{
  "d_model": 448,
  "optimizer": "muon_variant",
  "batch_tokens": [65536, 131072]
}
MLP neurons of a small language model. Each row is named by its layer, matrix (gate and up: input weights) and neuron, and shows model dimensions 192-287. Each number is 128 + 32 x the weight over its row's rms, rounded and kept within 0 to 255. A neuron's up and down rows have the sign that makes its largest values positive.
Before each neuron's rows, "fires in" lists the words (lower case) most often at its 100 highest values on Wikipedia text that the model never trained on.

fires in: "000", "of", "people", "many", "were"
L7.gate351 [114 130 119 140 181 154 129 118 148 106 139 150 142  98  90 104 201 109  84 133  61 106 168 101 155 142 106  99 158 172 125  29 113 196 183 125 110  70 136 108 103 211 167  38 125 177 107 166 116  60 154 154 108 115 146 121 106 100 109 172 132 123 122 130 119 123  81 133 132 144 104  70 143 136 147 114 104 116 119 133 101 155 132 144 112 162 186  99 136 132 190 121 130 100 102 119]
L7.up351 [123 143 149  57 109 122 161 102 116 137 140 129 106 181 109 154 134 146  82 136 143  87 162 122 105  96 128 119 174 169 109 100  87 147 169  80 150 117 165 118 115 151 129 103 151 180 116 119 128 132  95 161  70  94 132 159 143  60 207 117  96  96 181 213 143  84 162 121 130 146  88 115 141 210  99  57  85 143  85 163  87 138  86 140 145 116 143  83 132 182 128 153 108  73 100  75]

fires in: "the", "a", "cell", "reductase"
L7.gate279 [149  87 104 134 105 119 172 149 149 150  76 111  95 139 117 162 140 130 140 167 107 105 119 138 106  55 151  76 166 120 115 110 140  93 129 152  98 131 110 175 103 104  92  61  94  94 111 138 109 193 106  79 136  98  65 116 154 101 139 189 109 132  67 180 141 129 127  80 138 196 155 133 148 109 164  95 164 100 187  82 150  87 139  97 145 115  95 154 102 146 205 149 153 107 155 121]
L7.up279 [149 135 122 179  80 152 141 150 157 139  98 125 139 122 133  98 153 153 139 117 135 113 129 149 139 123 134 140 107 108  71  89 130 145 129 201 130 164 102 115  73  97 154 113  77 169 179  95 157 214 125 141 146 154 175  94 130 168 156 169 107 143 105  84 160 172  68 169 162 142 150 175  89  56 115  94 161  87 110 150 151 101 127 162  95 112 135 122  51 161 170 148 210  75 168  84]

fires in: "12", "a", "13", "place", "two", "points"
L4.gate111 [136 167 105  81 142 101 154 131 137 180 104 128  52 114 123 150 179 122 133 121 128 117 144 138  93 145 163 155 177 138 142  98  97 132  90 116 120 143 133  93 100 125 171 152 118 139 119 144 143 106  59  84 159 114 141  97 161 188  65 115 167 134  96 139 100  96 100 184  87 135  71 136 183 144 147 114 164 116 127 161  77 176 168  83 160 111 161 148 110 108 213 131 108 129 113 149]
L4.up111 [100 114 140 157  65 179  93 132 132 122  99 152 147 127 174 112 173 174 182 139 100 133  69 216  66  99 114 114 125 134 129 150  66 150 111 140 159  88 169 111  54  61 161 139  97 142 142  94 152  72 174 105 142 153 120  93 119 137 131 103  68 144 131 135 210 115  82 184 139 118  94 163 137 109 138 179 123 137 141  88 148 151  82 141 112 127 143 124 129 131 182 183 140 119 164 139]

fires in: "in", "a"
L14.gate217 [ 51  72 152 152 138  91 112 146 166 129 106 101 109 197 155 198 172  80 129  96 139 180 131 142 139 120 138 165 174 137 116  93 138 114 160  90  99 117  83 166 106 163 146 119 118 111  62 108 157 128 167 101 149  68 130 179 172 123  80  85 123  85 162 130  81 191 191 133 161 102 114 215 195 152 151 124 159 126 106  83 118  81  97  65 140 124 137  76 119  91 152 159 112 110 120 160]
L14.up217 [161 144 150 180 114  85 113 112 123 158 102  56 128 131 103  98 162 198 135 115 147 137 140  85 202 180 132  97 168  98 130  77  84  52 220 183 107 151 140 133 179 150 152 103 111 138 138 153 125 177 132  98 113 191 128 137  97 157  70 115 112 138  98 146 130 127 134 131 178 145 124 181 135 148  98 133 112 146 177 152 130 108 156 173 179 140 119  99  87 118 164 108 138 138 138 140]

fires in: "of", "with", "for", "at"
L3.gate249 [192 115  96 101 143 141 160 107 173 125 173 125 133 144 176  96 115 107  61 162  86  94 118  43 137 112  86 178 119 161  94 114 204 108 131 157 133 137 178 143 155  51  65 193 152 138 149  67 123 169 113 157 146 151 151 108 140 117 119 168 156 108 137 149 128 170 116 123 156 111 159 107  60 128 239 139 139 153 195 177 112 136 117 170 135 120 161 107 146 169 122 192  74 119 123 127]
L3.up249 [157 105 134  87 117 140 101 178  96 160 154 153  91 160 140 146 143  98  73 172 149 142  91 123 141  74 151 135 132 130  98 193 180 149  99 150 111 135 156  95  95 107 155 230  87 139 162 109 173 115  78 155  53 123 124  70 121 112  89 197 114 125 100 157 161 137 106 133 141 134 167 139  68 205 132  39 159 140  85 123 136 142 147  79 119 149  99 146 108 100 128 130 136 103 114 131]

fires in: "12", "11", "6", "9", "7", "13"
L3.gate1170 [145 130 145 123  75 122 102 111  94 178 140 139 136  98  90 134 106 133 119  97 170 174  82  99  69 142 155  75 156 123 117  63 133 138 132 124 159 131  88 110 116 146 191 240 121 189 125 125 147 146 176 145 207 153  45 112 140 150 115 115 103 132 111 144  90 115 154 165  96 122 148 135 156 110 137 141 122 139  86 128 125 129 143 160 126 165 153 146 159 100 113  94  93  88 160 117]
L3.up1170 [ 82  98 134 122  86 156 174 123 139  57 175  44 126 129 199 171 139 128  97 138 141 145 110 145 142  88 132 127  97 143 174 119 101 141  74 127 173 128 146 127  36  92 122  68 159 112 152 126  86 114 106 181 110 180 123 107  95 194 133 172  83  90 158 120 125 176 147 110 136 155 130 155 135  62 136  98 118 119 121 135 164 148  89 112 166 102  88 147  97 136 164 122 136 118  91 197]

fires in: "it", "time", "attached", "that"
L3.gate458 [116  67 139 129 108 160 119 133  85  68  88 121 122 173  32 123 128 118 106 150 156 109 146 116 200 112 143 147 175 193 129 212 111  88 118 139  72 125 167 151 109  48 157  85 136 157 138 179 165  75 119 156 107 120 123 185 130 126 116 128  93 119 150 141 136 102 175 101 160 130 121 143 147 142 137 165 184 153 114 144 159 111  83 140 181  79  91 104 112 119 160 126 126 163 123 146]
L3.up458 [126  72  93 150 123 103  82 114 138  90 117 160 142 151 130 180  95  84 106 128 169 117 131  90 198 132 127 146 141 190 126 204  47 121 118 135 116 114 106 114  98  99 126 144 176 149 116 162 159  82 102 131 141 145 128 188 117 128  83 185  86 161 132  81 146  74 104  95 199  96 144 113 112 185 152 144 160 139 100 108 147 118 119 186 158 137 132 131  97 106 199 148 125 167  73 123]

fires in: "has", "have", "since", "had", "changed"
L12.gate142 [ 73 154 146 125 127 125 206 135 163 156 111 102 139 127 112  98  63  50  94 135 184 185 103 105 130 122 120 140 130 118  66 137 163 192 157 116 122 163 131 132  99 133 102 146  74 165 166 140  89 111 132 120  70 115  77 122  89 110 125  70  43  90 100 110 163 119 122  54 188 121 152 160 116 148 117  60  91 122 112 144 112 132 107 141 113 166  77  42  91  86 139 124 117 158 104 106]
L12.up142 [141 106  87  87 103 134  98 158 116 181 178  43 161  70 118 147 152 115 122 112 129 135  97 108  87 132  98  50  64  87 149 117 111  99 115 167 116  93 132 151 131 143  69  77 143 100 103 166 188 137 131 110 154  76 125 151 166 121 135 140 130 181 144  90 142 167 175 130 135 135  81 184 165 168 142  76 175 161 132 140 134 123 161 166 170  82  75 137  58  89  91  76 140  85 135  89]

fires in: "the", "by", "in", "additionally", "between", "to"
L7.gate274 [119 167 138 170 131 123 123 120 105 211  87 125 135 172 102 134 115 100 174 121 142  71 145 150 152 147 106 165 117 134  89 115 136 117 125 117 111  56 190 181 116  96 184  92  71 177 150 149 186 121 161 108 130 124 102 134 146 161  94 108  81 129  91 169  97 151 165 160 145  72  94 112 129 107  99 180  86 119 100 145 128 152 152 161  86  85 172 146 112  91 149 190 116 119 101 137]
L7.up274 [150 167 104 103 153 121 130 137  91 151  88 136  97 170  98 155 156 121 154  98 140 149 173 151 134 160 135 124 111  84  79  92 144 129  86 186  54 128 121 128 119 186 118 168 110 155 100 134 129 153 173 119 136 164  98 123  94 148 115 115 116 129  80 125 135 126 133  85 123 173  72 121 170 126 132 151 198 180 144 111 162 169 133 176 124 174 106  99 162 131 164 145 125 158  84 168]

fires in: "a", "democratic", "record"
L10.gate247 [ 77 143 142 177 133 117 161 124 123 162 120 112 136  59 102 135 139 123 163 110 122 180 101 151 139 135 167  99  78 130  77  79 199 108 225 133  89 169 135 156  61  76 168 173 179 103 122  87 145 145 164  72 164 195 164 143 128 102 122 142  78  85 200 136  91 110 102 165 155 130 186 113 157 141 167 143  83 140 161 137 132 106 154 130 143 109  72  95 113  85  60 107 154 162 111 166]
L10.up247 [110 150 160 128 127  96 154 154 141 179 113 150 111 112 161  95 119 116  73 136 111  93 138  35 114 143 160 112 188 143  81 139  92 127 179 165  49 121 122 120 130 144  85 106  67 142 195 208  75 101 106 125 131 136 146  85 125 147 192 109  23 123 106 128 150  95 124 140 137  88 132  93 174 133 175 198 123 137 100 157 155  95 135 116 178 100 118 145 130 144 135 126 139 140 128 111]

fires in: "on", "a", "de"
L12.gate418 [103 120 145 132 120 143 190  92 140 174  79 167 105  68 146 175 207 107 133 149 102 154 106 151 122  99 123  92 141 108  94  85  70 121 137  97 184  93 151 104 129 166 172 151 116 175 118 144 136  94 212 139 125 162 134 125  85 114 136 131 128  92 150 171 100 137 128 164 138 150 170 163 141 148 135 120 130 134 122  95 125  72 135  71 148  98 130 146 129 150 140  86  85  89 122 181]
L12.up418 [144 152 147  95 166 124 102  99  94  69 125 131 122 125  90 149 137 142 172 133 129  73 131 140 158 150 201 143 155 109 123  91 153 133 162 109 159  73 113  91 129 154 153 108 153  83 105 159  95 128 170 116 158 101  70 146 149 101  54 138 159 156  71  82 188 127 122 158  89 144  95 164  65  93 170  78 119  87 146  91 136  84  77  80 130 123  46 136 141 141  94 158 142 153 105 108]

fires in: "that", "announced", "of"
L4.gate514 [123 166 178 141 119 148 155 151  91 110 116  94 159 111 209 165 125 115 147 175 142 170 150 139 168  46 134 155 142 155  79 147  97  74 100  77 123 100 153 114 149  51 133 134 122 100 135 139  97 131 102 145  60 140 130 122 154 118  87 142 134 111 149 157 141  56 125 149 166 126 123 128 105 104  74  75 164 166  95 197 111 151 135 142 171 124 184 149  97  89 179 119  95 146 113  93]
L4.up514 [137  86 127 133  99 157 112 139 133  73 123 106 189 207  83 171 158  97  74  32 121 156 136 105 163  84 120 119 179 164 111 189 127 177  49 185  92 123  77 120 145  99  89 176 126 119 130 132 129 155 155 124  90 129 124 117  98 103 115 140 115  91 162 129 174 145 133 187 120 144 127 183  93 104 144  32 202  63 124 143 131 107 121 130  97 137 114 175 163 156 112 134 107 157 144 127]

fires in: "of", "tier", "on", "most"
L4.gate352 [125 109 146  41  71  69 137  74  65 175 169  69 123 129 160 154 149 188 187 158 134 140  97 128 109 194 113 122 180 154  92 100 121 126 186 116  91 133 132 166  80 111 113 113  65 137 161  90 103 103 113 149  79 138  72 136  94 137 137 130 155 163 124 161 144 145 138 131 159 112 207 175 159  28  94  88 150 144 123  75 200 145 160 103 100 142 119 129 147 122 145 143 169  76 112 136]
L4.up352 [119 153 110  76 113 101 205 102 114 129 184 125 149 116  63 171  85 183 158 142  95  92 107  90 127 106 141 113 114 127 128 104 133 109 156 141 133 123 148 149 135 112 152 125 103 178  75  82 139  97 191  52 143 154  69 154  90 157 122 145 100 146 133 164 142 142 129  63 163  91 164 126 190 120 134 178 119 102  69  78 186 112 120 128  57  78 140 137  98  85  75 107 137  66 139 109]

fires in: "to", "that"
L4.gate34 [127 187 120 121 136 139 181 127  11 114 129 125 158 216 155  96 147 107 145 109 188  75 111 113 213 125 160 181 163 184 137 168 170 103 100 123 110 111 132 126 167 159  65 148 191 108 176 111 126  93  78 130 122 153 143 152 113  97 123 143  66  85 101 165 120  62 101 124 142 132 123 117  97 138 180  59 137  69 155 150 142 121 100 159 190 109 129 175 160 178  90 119 151 121 127  96]
L4.up34 [ 88  97 118 136 103 169 132 123 115 101 155 125 172 120 126 121 108 135  74 112 134  99 195 149 192 184 133 129 124 120 180 112 153  35  83 114 153 109 125 124  84 131 139 203 152  87 188 121  92 147 185 168 149 167 133 146 106  89  70 100  68 130 102 143 145 119 146 182 174 131 119 166 158 121  96 121 138 146 174 182 101 114 134 170 118  94 116 192 116 109 122  99 138 155 143 109]

fires in: "of", "from", "pradesh"
L4.gate502 [148 139  75 178  88  92  80 156 144 105 140 177 137 168 137 126 118 102 124 108 117 131  90 142  76 127 145 134 130 168  32  78 116 216 167 186  93 133 172 165 106 119 126 167 122 128  77 120 107 124 107 137 111 140  64 117 140  97 130 152 111 127  91 144 125  95 154  98 138 147  82 198 196 143 128 121  84 181  85 153 105 110  72 109  95  99 110 138 159  83 116 145 139  77 124 134]
L4.up502 [145 118 107 122 128 145 110 107 140 147 161 113 125 121 146  67  93 164 115 130 107 103 123  32 122 133 199 122 194 125 117 125  93 116 157 106 159 139 165 130 142 174 144 135  95 161 162 114 142 113 163 134 143 167 117 149 166 134  83  92 122 168 129 205 139  70 173  86 156 190  90 133 160 118 128 116 117 127  68 125 123  58 109 136 130 126 115 144 107 146 169  95 117 107 164 124]